Weights of a small GPT-style language model, trained from scratch on English Wikipedia: MLP 1536 GELU.
MLP neurons of a small language model. Each row is named by its layer, matrix (up: input weights) and neuron, and shows model dimensions 0-127. Each number is 500 + 40 x the weight over its row's rms, rounded and kept within 0 to 999. Numbers have three digits each.
A block is one neuron, or neurons of one layer that tend to fire together. After each block is what it responds to, as a language model described it from the Wikipedia text at the highest values.

L4.up844:552490422479489544566452530457555490517464510509510493528481442501514521486505472518522543534506464571461439516554539500559468400579505482452517512497483504460441467476473500502523474582552444535538519459493487490491490473488514555536547532549498485550503476456495532391459605458489520493504483526452460495555526499512498536524513476475481473535444576519463483543442497464532435460554
Description: Mid-word pieces and hyphens

L2.up75:448515501432600545456532512557533442448501522440469536508495473519550509461534498542594463410485534450459561445432520550506541504533459558516526426528482509531472479497479511481583497500445480503486472479464492546498490504417493549458542573522491453554575554514481502493538426545526583539446492460468508448507571494507494523503453387509509478525512496550537513502489482497482474538538
L2.up86:489484471468532553515478507376544477512535467478539578476564518452435525531500523563496515530483514516442518441484489452583479552459454524501519465518475518444479559457479472504531497601500489491536513413498524491536528579466444565416470490507493543494473482418513552498501437503565481532519579489517479506453467563466477499508455517545543470570517505509542468506461434448555522483491
L2.up176:456474487474505482460547543459444482478556564467458564450537465444510499475517518559495448573520536490456489474499530514478525531535468518537470457556503387418487450473454548525530503503452551524510459497483509498522465491530484525408475505467538519569505419445520537507550475532556490554512521485517510489453525574523520533464462621521544527511488395488504469484475471490532474562466
L2.up269:487559480511452510539460493500575491425491474464493467561518455450502526451499491520512449450477570506545560521550473444476538557451552463513476538565567483528481403517441552459435505463445492537525466515477504479436449540496537553453496480536441510483548574507492512565466539504489496499482428468532524468437468505443493560415464449463472478451560493517489525523532446497449473492534
L2.up575:558603545419517432469558489490501484462524525404484491506577519502501475501475457502558441480512447532531490512476474479495538499511424537484533592479483490474529531437560494470507529528489428540488453459470499455509511529521477558488553463466509527447455476449487508472451463466538479476462505513497499546520564551601552562436560498507508487501552464474501475524572507522481492550538
L2.up1170:497499406490491556459508459458499433419498491490489542495529381446503483422611538526491476591515468511528446501467456529468584556456454497505583520537509581521502455480496490501484466605482461498471480507472480576487549494540452486559555540468489504472527491486501464444525509508492554550479478499494540449543522542432479429475488472524529499433464497500586513467497497484512566610503
L2.up1283:451441499514497538503451544512520529408515517467455563459545442514526515478608494524547527492450560485458494540485529513492560541455516478455474469554438508489458469538485508468512524487469479506548481438508529500464500478525488503450485510578491473576493480409526505523507473512459471521472501498513509502516544514512527400555498487433505461479519435569553490486489449562478500556485
L2.up1394:495495502521541509541431398467454453477558491482509534473531530406551472535541503567501470470476509546484536536475473445482483548515547545553518513548497446503483491560545485525479507509467449484499437418477516467473537465513470510452541416495450542511528384538465543544483540494537475536500461558543423510482447550503445505508487525615444508471506508514463529507480504455474478498544
Description: Table cell separators

L2.up126:467451525489474483508467540428489476538452568515543465473499451503509478510560473528570493498508491556476512547539464508543546426562451529520437482488512452477529471438444466505500557498497472457500463507543547455524543542531528426524514511506535524576540492502545431466515480473479508515424587436477531454532434498532490550410542490535511493486519522529462528496478467578482549505544
L2.up290:504525450514480502478464542497526421538531498488510580497519495486478459478509433471540553514591436440426526518575528497527468516522517456425552450485489479406526478522528468505519491579473494479482485498560481481516483458452433513466575515480520501499515450464499521499492454447534506482463606442496534510449494454458507487565505524531514627479527481464509569503453498483533541424500
L2.up649:407487482432438490509478491485512563494493510487468473491534413508519499472455479516484457419482528542460476522462474441480557434522524487529609517535440448442437515435447499518494425484540566510547452479411464500491474537531510486469495559538483521443474488529469439508486481492557545513492515480440499495481508416463554546541589548491538452471473525542418460454547535468524487475510
L2.up1023:469522515453413449547401418478512530490548467486525510589562522485472479505475398456496537482586455556472414486543535460443492558561562499534488518527586415546468460499504557490473467542504410502508427506474497495557507571457518537449470514434488479476512473555468499504545476464462478457573481519551473529525503501464568604470478518531530509497490507508479508448518542496459493511452
L2.up1044:450395537416505482542503439494490483495540450512523527472530514506482468550507571552547532502518468510489462453547487471511523587536494511528507440507499547445472427490488529495495522547513453512510480482395522473490503519487415493425500533470464464509394419528534489480476466447435412476493536514449496478537486422490526535542478468475481517515437529514419555517479545526498527487513
L2.up1320:490538550519445524545531508540503483441531435560498517471478456458566564503521636457508523501479521527532476506446431442419502512443466455528518546519497466494548488495550476545464510544489471517455477494466504513483550504508420467552546469515449565570531491485518519426461571497487553538504511516450503503497533457489489512563489552470556466518549459396497558444556506518512584485535
L2.up1363:456496523511476455524474538546503481510427504559499492569520436494485462478545455551514435520519475529472466472476521501527524525508472472527509502494502572502532474497471463520513452592509492473487502474527528547535504537447464471497603564524510610425466482531463479459438522471506518531529516464493443507474521471489470483454578458477462461496395514518401505572535494531438459514537
L2.up1462:521477524515501504494499510500520532425539503477552495572509500569542525483523512548430478538520498498493544550534548479501490443527551525507440498451490545510457519510529501508516488493472439405528515527483478538400570516495470514497527488511405529591446417421408517495491484543507502517522510530494487478482500426499436519526451488545528489495534501517458566479500470525505493536510
Description: Mid-word fragment after onset

L4.up608:517510453491563444582492513532507516496493407525462553526499466527488487490492477445523531574443468446497518510459490504479555525464492497564509550477522482453468470512462507451499496481433554560453440466622553383508492458507530456450547536443503465474580456511493469464468568548485527527527466580494549462527502513492439483461577500459466496534490511555532455509469513458511505428494
Description: Table cell boundaries

L6.up215:482452520506507580507500478441482508530443494524504518484469477542547484482540517519474460509434594525465578486553525435524490521483496539506466530586516521491546489486527518527477527520480521606484576530541459518408504510518580427509451413455511475521469518524592484498423457467464541560522441448467466475534500469540562502445469423523514496482438469481476467508476466491569519556485
L6.up220:507563512476488471372529460512505494570466485508494495498593540576594485505446458549525524459472460509448472472544539470490529552560520454579544548541556482459542454574479474523441430513479558532546472483443452518497530500568498459469498482508577532483478527504530536550453530451497527394517481483485566546545536522456500446454457478485501421442492467554532478518459532557471496556479
L6.up407:494535505411526460509528536455487491475510569570546506542481560520496491515535493523537501484482476435520522473527480519478519570559538510516470470543568487512517537495569450501519394574444527549499511478503456472455478509517494551477469407460481486525532430517486462477479505446472500570522546503447535509560504475546513482472503505477429468458523513489494510537488585453460455530529
L6.up638:559502500482508502456534439473535458451486470494539450538585521528537465450448513495488506493501515486465499543532457459457489454564475470585485491502519512450470481564499480529530421536557510524472561450505511403507471501479502565500546526542507500528508486465476487537554600453486486508510511490488559557538552531461532514472536508515416488476461456498499495511537520460542482516511
L6.up908:542493475489548508517489475485491486546505533491496513503591495515539518513534537419464537542511487503565587529507510509554550491501501487544484571570486544489457479507485493478452460554511513490424512491428527514511542508457480506543463493427588537505505555493523554497549571501451484590501520489515419553493526441477520412584455573521527420418427499542521503398530462452477493514556
L6.up954:489515521469537499540528531514505455479469490467527524523524470496515516470460490498499515462503473505384509578468506545481531401567502495534436536504475527492560489597453507474430432528437438509486483539451529554500519552547488578490489537518477622473516571465509533572471538490526531490455454539524510500514579487511480443521542469496544558524500426489503492488539517473492510555514
L6.up977:494441478537505482534475492498408507471471526524495521480482515470505494503471499573522546484554454537531520467485518433466551491450566476478425487513536588438609481519503409496548445582540432455478415511568503500435483542513443502487530464544480534535449536536519545450503550510435479494502516458525566504493435492502534563498464567537500546449416432547527463548476549468572508536568
L6.up1494:476565525466529520499490533530450477495482536515428442556460503487459476468542608615514534517527550524473489476452503492539470518496464492480515532508517543502483471472504570482494455511577534495532500454549528532519530526525545499502434484567445515536534456530494486480606450446526514474504517463438519542489437547478503534486611500587482436500521483518535412622476505494453496470442
Description: Table number cell starts

L2.up38:506462474522450496537438488494440496484515512488527489586493534486529638478461536474510536515511527511519490540432463522451538444482542443584477501594496489471590537511512459510507465551442558452488543501577521562507462495515505493492439515526395495478464489562477514493493489472557457538470515567551525544470510486462502467535508421502489409490543534481501468591461569464511494531441
L2.up43:467481518513510475470455460535515471566457502483455513480515502463512589594578525468537506478491486524463552525533511493515569492480556496496433552529518499464507503422544506524477457552460440460434503501517524525543449534515485508467548534486536482463489471515563490485490443539521526530494446505496532440494551498475542491453519515545412463485552530428462542515456499445507482492605
L2.up195:515526448557559477486509503525504460478481406534515515478522514506519541447578484487444471509606420513511463465501483437506500544388476525486512511491449528490518485453473495454509442563483530501543554526433494503468460452573516471544496499446450512516474573496429548497452466563526541492522525438462523509518466518553500502500591525497545462570512528403485486492487511514495432530543
L2.up248:550484531525492529528463491475479582542523549460490474454483553469489536508486511512532515439486458476517487483552458592462459433521466483522446484499563500486423565531532475566524470536457493506486482568541526503507527471494529429534531489482524544431573478558424573435500547461533452501454564518463552424497441546540517452490467494518487457480449538617550392468464499557538478550503
L2.up588:505526551522482456483486509531467480412567463458537498464532519493496513493420514485510511476469473495477445533494524478512585487507509522478565518538449474465512546497487572491466512512451437408523536496534481525540478530513487490524419451574484568557478492393555510442572445514526495421453514541506485512583454527472460536480556487491493448551487525486474438589539500476575454543451
L2.up1302:541481579577520464439559512567465532455515477447542449494564563420474532504464515556507503504465481497535524457473500459556502515541487455521528451556492515468496459480512492526551448521460411515530547536538461549488506460548559487500513447475458518519531525528497520441522461472524497549451402489512511490434526480552499387494474483483491537543462533518516461515447549537560531586560
L2.up1416:427502492479580483520467491523505552573459488539517551474537554534482546492480469504530514470510506590504516481520504499535467433474471513501481519523436520539537519476441525422455467395463517469545494448502494580514527498406430531487531449515482529479579466492563531456513500522594539471499534501533535498464499426557514499433533536514490542480538530516495506521477526467510567483471
L2.up1535:418451464488529405479470515554478608490454480503546483488494451463462577418494549545458475471481541501461534575409483485495551527495496495552498448554469495444519509476545515458506508469462522415465570510526502470518456412467485494461508474454563469506489525460545480471537471503429503483534525511513454517461461471612451494497529556512583558481465517481506564490491484523491501451551
Description: Mid-word fragments, colons

L2.up177:530504529464410507551513518490525481515561428488496520469506444502440503500453486479576509502492509478496470490474478519489429498496480540470481502521491484542610537474565433502503573499476521498509568546494526505503486545431546486516436504521501504414499544451522514463544521366526559566493477530516444510503510447489545483472471452440425507546519516481465507435449505545470517528506
L2.up695:480535487549526545505515488442442600486486483484550528474461517502487529477498486407492563504457451524492503527505531476431441438445507465493493544530546511457503474458513521497486503483487534457473585508495487499493507548404461557493463530549491560402414541533516511527433507546537553561470501520553522473471548543492505478477490482529434536491562467538538526523522541513539459457475
L2.up823:473438548462454474540430517468509425472484494592452502559582501496521485559553488470550464466521475453446485492551505480497443518456421503600476500517525502533488572481486499518479507520559542553503545517450483458449551505502494519501583477553438510459531461487460501499494467421508502461506456519478455446499491538465505472494433464461502515521501513490562502511413475543498551498467
L2.up834:500509495455488490587501489539492546494480450413566482513542535475499483428518448563497535478523486488486597476500448511513471487507419483489573527479533519513522597513511499511520460554574506504502501502571501393546523478450534491477517526502405514471474478539467485485514537471496489521481495396459508452577404519549499494459476491461499500583569476465560534526433444526467467492451
L2.up912:449454573477561475501505513460448480500546426509597497511517524484476477492605513513493544482529520486434587456467512456529513446487529524541476456424488500542497540491496524511510555465468471558525555471515571503568514572537536478552510475534525520524518527493467488543446536456500571506521502535494430447550545458535457530491541402512500463511536502534531499517427555473444558616412
L2.up1040:473521448574498544526470524549495527487511424484527520572534476402529530565523505522470473488496469452511494452490472463464480465495521509470480589441518467540496566505517520425496531430402533464564517552478511471493509486500553541518481545501494582534494504514469479513476438529407472485507481476439505505517526463520469528538477476516531472520503467500546451428542528482534534574464
L2.up1094:461455512539518556527490494421487498503507507554578518529512517456479479585536516502525520543575498542455549519496480468545548472533496507557511531522478541484489572460490503541436488426446488430540511531509482521551486533433532466457502477518525433535520502492491484479477423441474535491483533568454566561469483476456526473438456468483518441519546470461539544481442452534505508493475
L2.up1255:501521520471462573435478537530499505536475446492483501502519492487486505446466454496501529526572475507550486487509451499457404426439533477512517469527519507511461504513465474488491466536513487481529512444535504504527495495514552573462446450483539437457517575526453579576510497447513506562509501431498508522494571440520531498453599459381507520535447470442453502519465468532545511494522
Description: Preposition "of" after nouns

L4.up921:453499470513493513492455476502553524452540479492495458454448518472443496488448529490524519403513451546503540433603540440467479493520534550511533529551511550506510512494440481483461484424534470458525542536569608474535563484449466537513467573534545528476506471464466495579500492462499604546433494554506529524484487468506477424463544466563504461517510487505484569558432535506504393500478
Description: Of before a name

L6.up74:483433479480489517490513416520520517449410490490486494454518481519488471549483553481512584524529490538488438462483473458504466506450578483481581483503472469485526509519492508543530525484574551579490534513520553496549484446521495523500511524523500561455480539585472497503544490424478510553526508579459519513603530510584521521469499523491519514493478450543508462581533520480543551532508
L6.up402:514508527548553529552545505564523453567551490502454474499548426454481480456548571515489585476463492512490544505500457507520548555538504573488507463591495440482481486472485479466499520481528445480554508517533537496505510495452471461469526533450516506390469508494461435531543488485483502527553499488496495516550504492476411451530427528420509508492544419557464413548487491568449595533485
L6.up470:478505493483484524526488558548514511475518468526544517507515498458494431512557489467489500455490460541454435449539484479540427496537504502476529548518481469516454471550430547402438474384555545506524604509439518447544427521495514531465492490529462593501514529444516468456522530424429511555510471568485496557486499528462518594477485469479519447530506536547552513527440531507500562425549
L6.up498:493511531484474514477547525570412533508528398522535492451474416494442598516537511530522563475461486500495490482489479481482479506497496567532491553593573471560566520467448517489487472468501503460534520505534551457447526538504584549529420532583490467529512534514545503542567454468531651514551492509408480492494569470487392493484489470523488518471457515499522492530527466475576552507497
L6.up769:432563488415480481481497461488504484488444451520448483505530449446504487542540472490548485473509531433528534560554474415472511483497474511454513503569543433496536506562561572539538500467536553471479597525469546555492535443449550520604497529529488544420539523465506453509596478491466508464478488538477536495539461462413460541495517460505500528526574483472432514543466520530512530411390
L6.up1112:526577454550482558524508495484492474523545476507458458473515479564519567490484506471533475497527509476528523422480523511506508484502560539444537538596522515440548524536475452448443542529533486551515477470535480483523476515445496487522554558545443511412497543522503534509522466509532505422534526427506485564545545551532455539404484506448479483524514505515443470499448521524502571556456
L6.up1171:423507504481446548620508501451484545442515476480527464498553472477457534484459453518512572506463492505554479471519410513479552548465498568437523518569518426509477503482405557526547557445524477476451564524544517401533500487484556488539480459567490475442530454518569484564511527474490489433500475512460584472503467513554518514489441518505584452504482481435465514491394513635498494473518
L6.up1522:434471502454575543517483469485540537532536431490551475448512446502472499471512475529556579492563522474472432481476530450434543393467516556521520474513518419454428499547487518521544450493568405442490512483486572467490517427424524485508473490581459530515521540523499499574558578454510548491482529489537536493497497505477418461491507509524510425614531515475415474489485518533447503513466
Description: Linker before a named entity

L4.up810:489501485530536468555449507525504531448551510535498534480559487507565516476494561515522502505447517501460484557498407419581526525470521482555451519549565462530483533534559502549543490596522450462553545457529464481430518436547465515410438503535452514485443485495505498489542489475503481555450435531540487528468505541546506528517514534510517527571574574458514449514542493529495483457502
Description: Mid-word subword fragments